config = dict(
    hidden_size=384,
    intermediate_size=1024,
    parallel_block=False,
    init_std_qkv=0.0195,
    init_std_down=0.0,
    beta2=0.95,
    batch_tokens=[32768, 65536, 98304],
    max_seq_len=256,
)
MLP neurons of a small language model. Each row is named by its layer, matrix (gate and up: input weights; down: output weights) and neuron, and shows model dimensions 0-127. Each number is 128 + 24 x the weight over its row's rms, rounded and kept within 0 to 255. Numbers have three digits each. A neuron's up and down rows have the sign that makes its largest values positive.
A block is one neuron, or neurons of one layer that tend to fire together. After each block is what it responds to, as a language model described it from the Wikipedia text at the highest values.

L6.gate739:145140144142118135119141145152126149113136101093160117082119123131103179143115106094084097135153115158144099126171125134121145115132142106115102197095103120096122115104123135119157122144133126116154115126119108144126132099144173151093101159105107116084112123078132107086075072123127122138156099129117128154196139132134146115170133119136112123086098144126126130169109129103161165131165
L6.up739:098062125084123147094129166133077179119145110135147107137132109073110078178175137120127108123125154140109168109164110087093173139100124109147124114125129124146155140122114124096107124096098116130106163114087132161111109102133114134121133104060103155108150081100162128111117137117096138104139119115126088130129137115165151128107173124108112121141134101139140158132118207105110083121105
L6.down739:146110113149142156110137066125144153124100122127123109137150125136098129166157082098136143096094189090127109112144130154128158126119128152065140123177130107132098114124116109118141142147124091157150142121116142146139105123124113101122118138116184156150127131146178084156136125137165146101118149106116141137153132138129131133165182130155178133130171135180129111112120135102127074074122
L6.gate827:138155141103117123126110116122143161097162120116077139182118156114114132154096122113140119171096164131142166141135147097150148066117148150078091145145112090125133139146166161120128105116119129119121111152124151169121142115146149137068094140141099084120114102135130092109169136117084158156121101078115134127177147082136135127145139138132153087130134147109157136153134133092107154119119
L6.up827:104131118134118072127070127134089099106112089063119094100140149126089121163132145142107147106113112159090124109101095135132139127160102127154155174118136105110118123132098128135127157097159094133107104149125103150127109130124160130150147090109162139110126144086143128142139093148118097145157144173137077126127139154135124151159087123128138139120146117115100082114171152132142145132108
L6.down827:094199155157125156131129143146113118187133128125122137109102105161144130104173146132118134121090108116123117171109101085104111127117117155111109133100111134138145127117095145107120153153113107121070152126142104157108119145108140170156130122118149144118131126123121131133108118133131157149097136127127112162098132159136117126118114186141082126142137094132153110114144155129161123090105
L6.gate975:092123168110126158105141145120139143100140145140122131137145135143083124135132143133122144164133154184136173132141105126139129133115122122082120077110039119072138114173113121161135141099117136068150123144130092111126179107141130112109102121128132108128097162129124134144127098129130112121103141089147120125163105072120130203124143116185132088116149115130136134107145119117107091138157
L6.up975:084180118105156110127105123152152129099147139120129151149173089134099139115135140096152103148173155123123111115173120155122111126099085114120078099137089136105133127118138135145114174120135143125146103147128130138096146174155150117113122139162133132099147137154130133125135140131121106173109112138138118106120159098085109110132151159109143120165156181132147124144142141141147137115131
L6.down975:192151115140170129154145179127131060138129116137135138112118148136160133107155142150113106123144123104122125109104097130116106118145129163159143177107133145138114092122140082114111126135146131130118128110151169168128094132137150177097148106102130165148119129137133146115114124086130158120155126155105113158087136173138136103133087127091135130120102120138159123107119139137118120108103
L6.gate1023:125099144134110087117055140111155090106137119116108149171086112129126092148130120113145121121137134114136140111160138123109120153124097128128134142135139123136134149090135120113094170125167112131121157147107108122109073112136160109100110144131143111131095141135128112119112137155148147188169082105151106163156130146127146137133094094160127126106087129153146147137119143118126135129140
L6.up1023:136161140127129126073107108115130125144137129140085137165148083166146130134121101113145131153113108144155179115162100089132118103097132171121124141094128152120115091105146123121088142100116105094104170098134113167104099119137126117110094142118118125111223151100100172131085094137124131105135102152138105111118127127092077125159120130129103124157068134138126149130125157136097110094150
L6.down1023:119152136100123157131119101119144136142164107132140143098123129170092129152143174128140095108119129136136120177193123128093146166110153114100116137107105114110155109110061124129114133121102098118127134120110089139112077117138134129136134137119110131135169168121102160088134121123099133136135118130121150123150154112138136126160134102149071136164131084164090106102116117132145129127148
Proper-name continuation tokens

L6.gate2:086131119046110142135106176107106093097144046152120111197149128167142144107116145133122167153099123133137095102113142145132135130164166140150103140104088134050130099113144148126091120165122117121149144133150131148109106096169180183146145131157132110139097100132136145169108111105161106106139108134104158135119116132106123102128146120121162143081137127122149172176143143110164089149127
L6.up2:131122089103137134143124159167141133137158078101146087102112138108103132143101125124126169108087131132114158101097138094098129104144114129056128124084103091132106138150094181101090170148058130101135091116122137170134126109135134117120127122159169087127133136152128166115122101170159137129140096132123106147109124149110109116166160161173146107140092143126153153149136134131160105092124
L6.down2:126109114121154129068107139142151120111107137151124120152129150114117124163117105147119127091135175110131158146106111079081115138101156123101129125125107123139113122116113130143139117100091117132108123135093118120120119159136153141160112148144152183151142137119153128129108133138111144136148108137104125143104105143118136153131149127145132162159129121118126109203152123122143147114142
L6.gate115:154137108128108162094128083110129124128107076134131121182143150145133113106118148145117157131101099173136096119134149151160141114132078143150150119085165098129149147150125138118136137153130129098113114120128111109150113120172112096157124112174110132138117116159154121141104106133132110174124114104156122131112109149085115145154145148185149147099137117163139156132131092093111129103141
L6.up115:131135127133130128056103137124118104152140120149135118126156135106139133094121131166147109108126172151129107146099163133116112088127112135125135101140073101137102113117129137119148117152135145095129165125146161133149126102109132132127142079166139120153142107107142110134142166114135123147126088132138120125150127158109173096132161127148130110142124169069115113132119154139167110151116
L6.down115:116125105085105159140135133114130150149048131115119112114180088110140119163067171161093087136146102125194126131112151133121124122114138108092169126102129126141110134068142114144103142141128129138086157106153135128144098094157121122093095106092139160157148114099116069133137132176153174103112110118153083080133111137149106153115131122117108138120098132086150108152122137146108087118101
L6.gate269:112143116138146154161102082124164138130157092110106103136126140150175100139134114114123139148109130139172111140119161139102144130146111122096120106130072108119104124129141154131155119125124119130129152149155118152101198122129137114090149114102132078151127171144137100160096188141091098139120150159147150133137131165087140075107131133155157086136133148116141166126113093151139075070168
L6.up269:132163122101115115156096094157158144138142116160118115125155101146155152142098137122110189140173148167163112125146132115113111151140091177129118120164159142150131099073134115110175146087142145143164141122148153127138115109153160146100144091170108130159107163131140095156128107128150136093116114151092103190117138137100118101154134126121125140136141145165157095065134128118164140114136
L6.down269:152161098138094097139121129139132166138123144119129125110105168109140161157087135180133130118124070155118122101158160097117108082121108158153143101146138095165120120121141138100133103094135155119132157154140147131126130156074138151120104147165114122106157154122137105116124107085124117105103111110139097143148143137097120100094117137094158164095100137132132132147065113127125150100130
L6.gate506:127129113141162149124148119146180149108164139130163137141107123090147150074153162085105105138111136131105137071131162107091164136129161128117142141093089142130144118108136115115163208126126150137139132129146129088124143087163131132163128138112088136142113149139106171144156134082140119159065087109121140154132102129144106139099158107103122133130146123093118114112121136054134091111138
L6.up506:103165110138131149139092140141136106129115128112125126131100136185109127087127124088128119116118103135080158135122130124098116127147133138128125093164124155149141137126142100134134126143125140115107117110084122148147094121131165102176150124164129125143114145151133125115105136183164100132137137079103125116114112186132097125135146148135149087145128114125109135132110119154170115116171
L6.down506:132063127131102091135122118157126102143134150152115132134158147129102119097163131143168111157121139092117114129144118130129141161149106090121082089105113158134137136130102149116161093141134086105194131099088126081140120130127097120116152131134128138107156116142120132121142115119098105112148085158092136119117124122141131143104135127120167097072161158129108136169120129116105161090110
Table and list entry starts

L5.gate59:084170113131129160116132137156130113145138171102128137101127106127133085105147104121111151100170097190155172116116138083119174125136158134132115102128133117141096121092164136133084113146097116123103117138116134125145093126175135077147111129112165137109097091178055142131135135128150095106147133119119103103131118088115143140130149119174124107112143157118140116114088152132145163099134
L5.up59:143114096097095130136141129087114155128129120120148133113127089122167150133098111112127114097103154148136146107116146123126110128085130130126147169067129105163152121145177106144113148128149132105088154132106079139139126145164109152129136199073164100136096157081132167116180115119123121156103130137156121120151141115078158131155151133121134133141094089140140164125132166151122140179123
L5.down59:152142119154106153173142141124141190182115155104128141124130130084130147132123158085114154134130140122116113118152129131090114127088178132131086146101124115146116110131174176106077123120102115138136129127129154143102132108115126128139163146130142042125101125132132134133158157049119125125130092115118129128141104129179136097156126128103176135151121139085140145185145122112099127125113
L5.gate267:121145148132142125155129160120099136105145177142154185186140115116122148139102124149139103116159125145146121104158136159142145113144117106122073153137126135109105100109142135124126142079155146117135125110152168143146067154175131145120114128156131099086166118108108124125109075126107142147113117148103143134119161136133110145140124156132121132159170116155115120126146108123151169139135
L5.up267:109127105159133119148159137117135113122139121121135124161108125110142123127133082107141119089112139149143096140123161102169136156110167137094128155104073136126102127127132133118133149104159126105135101159132122146150115106112139156127117159105110122165104163138111163127133103152126122151138102110149162134115103113118137107149100103144115140128125078125176097130102139131116086077133
L5.down267:148173105103139142096147136134109149131118173136136145106113134085145106157154153084113116128099181154141124106109137150129127107138153182149136156096134132168074085113114109121153128123102118159118105160138146144149136091136126153144155127081117142141113122126140133108161160159124111152125089085161100111154109120102075108107101109136171145103085136099141120085111109128104125164143
L5.gate377:128131118129142117104175130087128153144131130114152111100124152141123139137093123161179159153155106104121133129148117143159143127164111112119086113117115133120132151123129145112085141140085173148162113128147172159138159101160110108157102107088144096103116127114088122100120115113146181154105109113144107088092134127116159117138131132091150115149147180152150142151084173118151133137124
L5.up377:155126105137132151139149134089132140125107126112147148100125099142144145138144144121117128118143147158118129111141119145133106129136146116147094130102157115092121138158150100100130098130143125135155129129142115091119107142161120140070128158110152124120162101102081131154142118106071096153118126100132173126120105180134112149143121155119150126141163140133125131119166137144161131075124
L5.down377:120157163162154134162145121130114117124113129124128110084115157190115142125136123113089130079122131150126128161177120078128102064105107124149124136133124078093142131098148101112130100122146111091115114105124165119123095140103151122108087153132098148107112164101132154147182097123141133125120100078082125121119136144144140113110144132107097108104098104169136115120125146145125085159107
L5.gate900:142134155133097137103166093094128105118077161151121135114121088124159112141127060132096112128155161145099141114115128186105148103110107119147120138111131135121101101097134160139107185134139139155118124117158150118099128092138107129091152145147124067124175119115111177103135097121146174119156146093099122088178141155145106126187148132112141103069169098161143105176081113121118138148160
L5.up900:125117144149134112144142111188120137122158120111175125136153123152135140135121168131172127117097094125132091120134120184156120128150150139161124151110120157127114127103162107156174101119126115142112064124118140152136123154093096139044134165091125093175176121134113158146126146122102129140148131114168145117126194142129175147118157155117113154099138122078133132136170122147142114078124
L5.down900:153118105096118103164145147147155105138130103156125135140119171107110142139090140095139112133124137171120149099103123136113083151125125163140132135179105088110164151141127137137113099130130146087115144152122088111146128133077126102092120144088125212149121096158097138159113103107113129136123125115112152158133106115112130094110119148146079148097133129110149156140115117107133160120122
Arabic Al- hyphen

L2.gate846:079112123136128089079137130135122139170138116094097162103097098173112132124162093169183149173115101163092103132136114152062166077069139122086129167142138093150112134103150122123172163112134143109136160078111128121123141139125156173073149157131135092125133135142136106099082132129124154164135147132130194145124161125121145130147114125149117103084132146129126102132098147138140130111156
L2.up846:138120138157182080108137173062114140157091147111112158107122144102109117134111133122134089114115155108069124123121136141084102151181169091162137153126131120115119087134156143120146112136172143114138096077155102105126088127119126123123122126148078145080167123132122158119127099102157116142114170155141136133140108096110120127117126119150149144161160142125144088100091135135123074185151
L2.down846:170138139114126138098134161153119153153111158115139122116107150115119107065127124118086102106085204122132120112130137172121088128101075125159147134135142123109128120118091134110147176137140108118129147133119102157113152100131181121127128114111139100170118136136104106125109143149153128078119086114134155114140091129167190146140159148105096115133138127098120125098129122133134066117155
Table cells and name fragments

L6.gate48:111142146107119087091125144120097153108103119179129153142170146121103144127122113147131118153113117098156137082115165163126134107159161122128142121109082139131160103158092139098142152138131136130157134094137127121146146119126132154123137152148097142137090102145107131158110187090173123109134143103082107137061100132121127158134155107143146107090147132097120130136120127159116101153131
L6.up48:146131166126109092136149113120138099059178144123116143141113109162131112087077132115174136126156106122119112144113145111130154143118202145156117138145083126155165127156126138115085139117141174105135097118129169120078147107106140081142089099151123104112137158111107127140122156170135135118099114164126152115159127105121144117096121083142118098135151157111132122140134096134109125123126
L6.down48:129104153127140099172099151137135161134080153106175081173124135152097168126072116101124135135146123158080131153141131135106150134129165117094141124096099133168085119110100133105162176147122165106119133089148102153129116114144111161116143136087132115128120143165151157134102116148158097071119105176098152132139142153104097154138167127158119127158141110112106119095166092141152117127111
L6.gate557:109131104125119125126109114137147152118112123167156133124160125160102119093147129082105113103146121166103131120160089137070169104108141133158094110138146140110132120158121102149130120141108089095148136117120100124196103140088168127155097146161076099126150086123075110120102121126114140137148134100081108101136151146104128136080109101134130087075150133117124162129100121118145147153149
L6.up557:075108121099158109070132157140138094173127103117147169110136107124128104122175153096140122075152142154131096130113116150129170126161126122119139109123152139132136148135122147185122136115124143124141145114112126149087199111121130102124155136139132127123101124155108108117098150087129144117078130135144091147162155117109136140084152110128083143170127089155175145138149098143057118145120
L6.down557:096145106168155138111100134187137134108111118092124143172125135096113091171097120146120126107158154114193150098109147074138120129139147139150131131158136115157150122140153120117130133166117127146129122134110105171122124087149147128145110125089149117144150121153173144171118163141155159180129134114139095104131123150142124131148136138102123094173173124144124137129114096149122126077117
L6.gate730:115122124144087152086162138123136143116149129164107134154145086099165184166132096120105109107092114117125186114126116128125139110105161166100147132118137132137086124095098141122125125129158129108166149077149107103165144130141097146108102153147104101112151116142131132154137108136169141125164165179102148129153158145118147123135110142125138120162159105102123104109100140137097087162097
L6.up730:114119123129118119071120117121140146107148154135155127105117149133108120149144140129178084123144119132111096155126112111130100118131135130175119118110118169120111142133118125170115124146143151094092149129132115149158132119118131143120095127148098123137068115134081104158124128106116101133121150123130092142123096177141102145137154127163110145127153118095128129137115151138193118094124
L6.down730:167138102133138135121089104113088107134144140151120138131125163152140137167130129122135118121117119130148127120146112132104124112122168119111124143148145112102125099109127159093142106099134124134078145108120102104119078143076102122093105136128136128110131128159107102147145122088117104099133110147081133169110153123114144113141142123112111160150155131117082152203139102150147161112165
L6.gate836:141115146125127109104162097122137145126123179145143217111145118097125136143127133119120132097130087116062146164150083097109112119181124121086131110105129128116098112167101138098125119166082143113098137120119110110154116142145144185127128146129120113130169125103096146102139116130126107124136150142124178112097149131141091130095118111152178123124143098130156162143074159155130115146140
L6.up836:132189098134108168092119156144110117160117082161096122123118121138114134075084068113121109118117153125139167077122111140120183165106132159146084124101117128094131124175167137135126132134129114115111132138133111124129108154103129144172131096144112143143190101143074126155129189102134147118092098174110139123146133102143143158107119143115139126132177151106136147129114132166116144110167
L6.down836:148165103145147133113128146160143112110147160138170144144097101131175095138173098142147150137128119130141141104151152127134108109143163116131080144137121130107135118115119130117071136130146198136104136119132121110093156110138119102141185130116109106155136102130117142100095117122102154154115092133129123109164109111103104118125102134130131114129116110128120107157140119125114151132123
Hyphens, pipes, word fragments